config.toml
norm_place = "pre"
norm_eps = 1e-05
attn_scale = 0.102
init = "trunc"
optimizer = "muon_variant"
learning_rate = 0.023
schedule = "wsd"
batch_tokens = 131072
doc_mask = true
max_steps = 3519
MLP neurons of a small language model. Each row is named by its layer, matrix (up: input weights) and neuron, and shows model dimensions 112-239. Each number is 500 + 40 x the weight over its row's rms, rounded and kept within 0 to 999. Numbers have three digits each.
Before each neuron's rows, "fires on" lists the tokens most often at its 100 highest values on Wikipedia text that the model never trained on.

fires on: " out", " up", " over", " Up", " back"
L4.up64:551523446464551453515508513472510527529488506550512459494478424453514496453563506571425564565538493359456400519506532488438453461420519517499528521561461537495540533547476504442516532528467508566506554533501506498526453482521515506599488520473461485388432558475461553507508591446560468495573474502529508512504439494405483488488528474520544499516488416521536503534570576486478445468565

fires on: "s", " place", " |", "=", "al"
L4.up69:465453450469469489436439546427514466597490546493524438584454530523512475588508584442448486525515551470530479511456474557440505544487497562502463519532469544500498507456490503510551480502462445463483465480479515487508485459485584531497541526534515532509450540534510491515538521495497494431502523417519540494395518555488497486520558513483473541448468486481497554448507447468488573480484

fires on: " served", "ing", "ed", " attended", " worked", " his"
L4.up458:477525405527523475455470467537515542416499465542509468441489519423530523546419521476536508497510552517512454506537541455432582542473508444503469499547498500457552483467500479411470428504443435575500507475477521526468535489470516514553477514485537482539532436497569545584526502407452455432545458483508567456529460532560495482445540513459538426549493528489544502493480491490444568453520

fires on: " where", " (", ":", " because", " how", " as"
L4.up204:507409493531504518513472579544443506400498489438443495584502533485483511524496548481463547512477572573490511456482514584461461486481485511505454477549490571486546519510512554531467442553497510467452512549532514462552504499533474474520346479543462474486421517462468424469535507536489459502489501544498529460451508543460478400505500529529550490413554549464505560542481531542512464543480

fires on: " an", ":", " co"
L4.up608:483506512583531536466470503560533515543457482546468518483494536533528533506500507458534457557490535537496514453506481453494526465537516550470476480501493532522506460482500461550526503551467481525497603527508517468515524434465497428458429503480477553470529468518510517499537439512532472474537434496473504467454484502559495529488470509520480489484524506489438524589480558548538544476477

fires on: " Ba", "s", " a", " command", "es"
L4.up576:506487602478502517435506570465476451490471443488502535495477506596512486485481476467469449581449475491489510542536392498460420501529496533501490511486527558493465535505425526461525585610509455491472483472542560544571534471399462445496557457535557500485556483508436512518479559490471586526452510535480508585509499527501516538523492533478496517433503478467469470516500512550482501549502

fires on: "le", "cr", " Phil", " Arch", " hand", "8"
L4.up684:432504528504485512505490540476527472448545544521432497519509497520457494505513505550571437454517526517509487503481472503517512484465482546557482457603588464507456551486450497478618526489541547467510537488465503494507449520553553531487543469541552571543497441494475517463472439461600483483412479476405522531481508559487429499516523507486491538466453453494485500519518486470491488553449

fires on: " under", " ex", "There", " un", " well"
L4.up593:457428508395524435500508536457463563522488532435452575453482500580488435493522480517502426465548503493498491505493528500459515527506475540545492461491512514494538432517527556542472516546518486459506542458452548475517534480465579495503469473492451547503482541526482549547509487529477476504545447461446487456548552498432572480500504529543516548473562531487513501543508556540434503479532

fires on: "s", " issues", " children", "ions"
L4.up674:481451577452553496512510448490474516483495451462529514592483503512466488520471500489591533509522414539451455519463482452479624464515465516445545565535494486455471532635504475409464521558557518556503508479492407438591484458495401499493530485497431518532502477453535553556503547451421558456504515514544556579510544447496490555508528513428446491512504436518505443488535466484539483524540

fires on: "---|---|---|---|", " career", " sq", " R", " G", ":"
L4.up352:555522497501476521510485500551517418458493525547419533499531582458544532520519521482545538518422528535547496526481567438516513483498553512474431497518539423507547552482536411574545503476505481539487536495466491431422600448478563487515497530507495482448547469497487448502508479489526554481429509523505505469471593493466502488537448546551496465552487483549520491519498508486478458470509

fires on: "al", "the", "ir", "a", "or", "y"
L4.up48:479479501529544557506468546549555467458486571496476434480459530539507413509608442462531541487452529469575580436559546446485488509430494462471442460475505560473534491478606518586590497552427524489540523512487500439531456476487493515497576525508502521428421516435468474463505441497442490464497510520464499483517529593464532427500557498503519488465485538507568588514517534522463500545466

fires on: ".", "ly", " US", "ia", "ty"
L4.up685:446506455476496501520471541473534485442441485525475495516484432494572552535444537478498507502502460548435463533578535499475422461505442464456454506485522524528540545522532520452500526463542457514491524536485372419504512499563542558436531516486481453492459460530520441532519496560499512496573432505473569517509507514486456506491488513481590456571556514519542514454485495492515507524478

fires on: " of", " this", "-", " same", " Le"
L4.up737:490507465515482488469550488448551504489583522457484451487525525572472564520545524561511507510559481499502471535446454479527468469492535452422479584492467539476470482538541551526468477434588522498538534494403512555582454478452556462534538546493501525553527522477455488521501449490525538509496567503525498483524542470417487476559451433490527477472480537558525501527594477545485429451562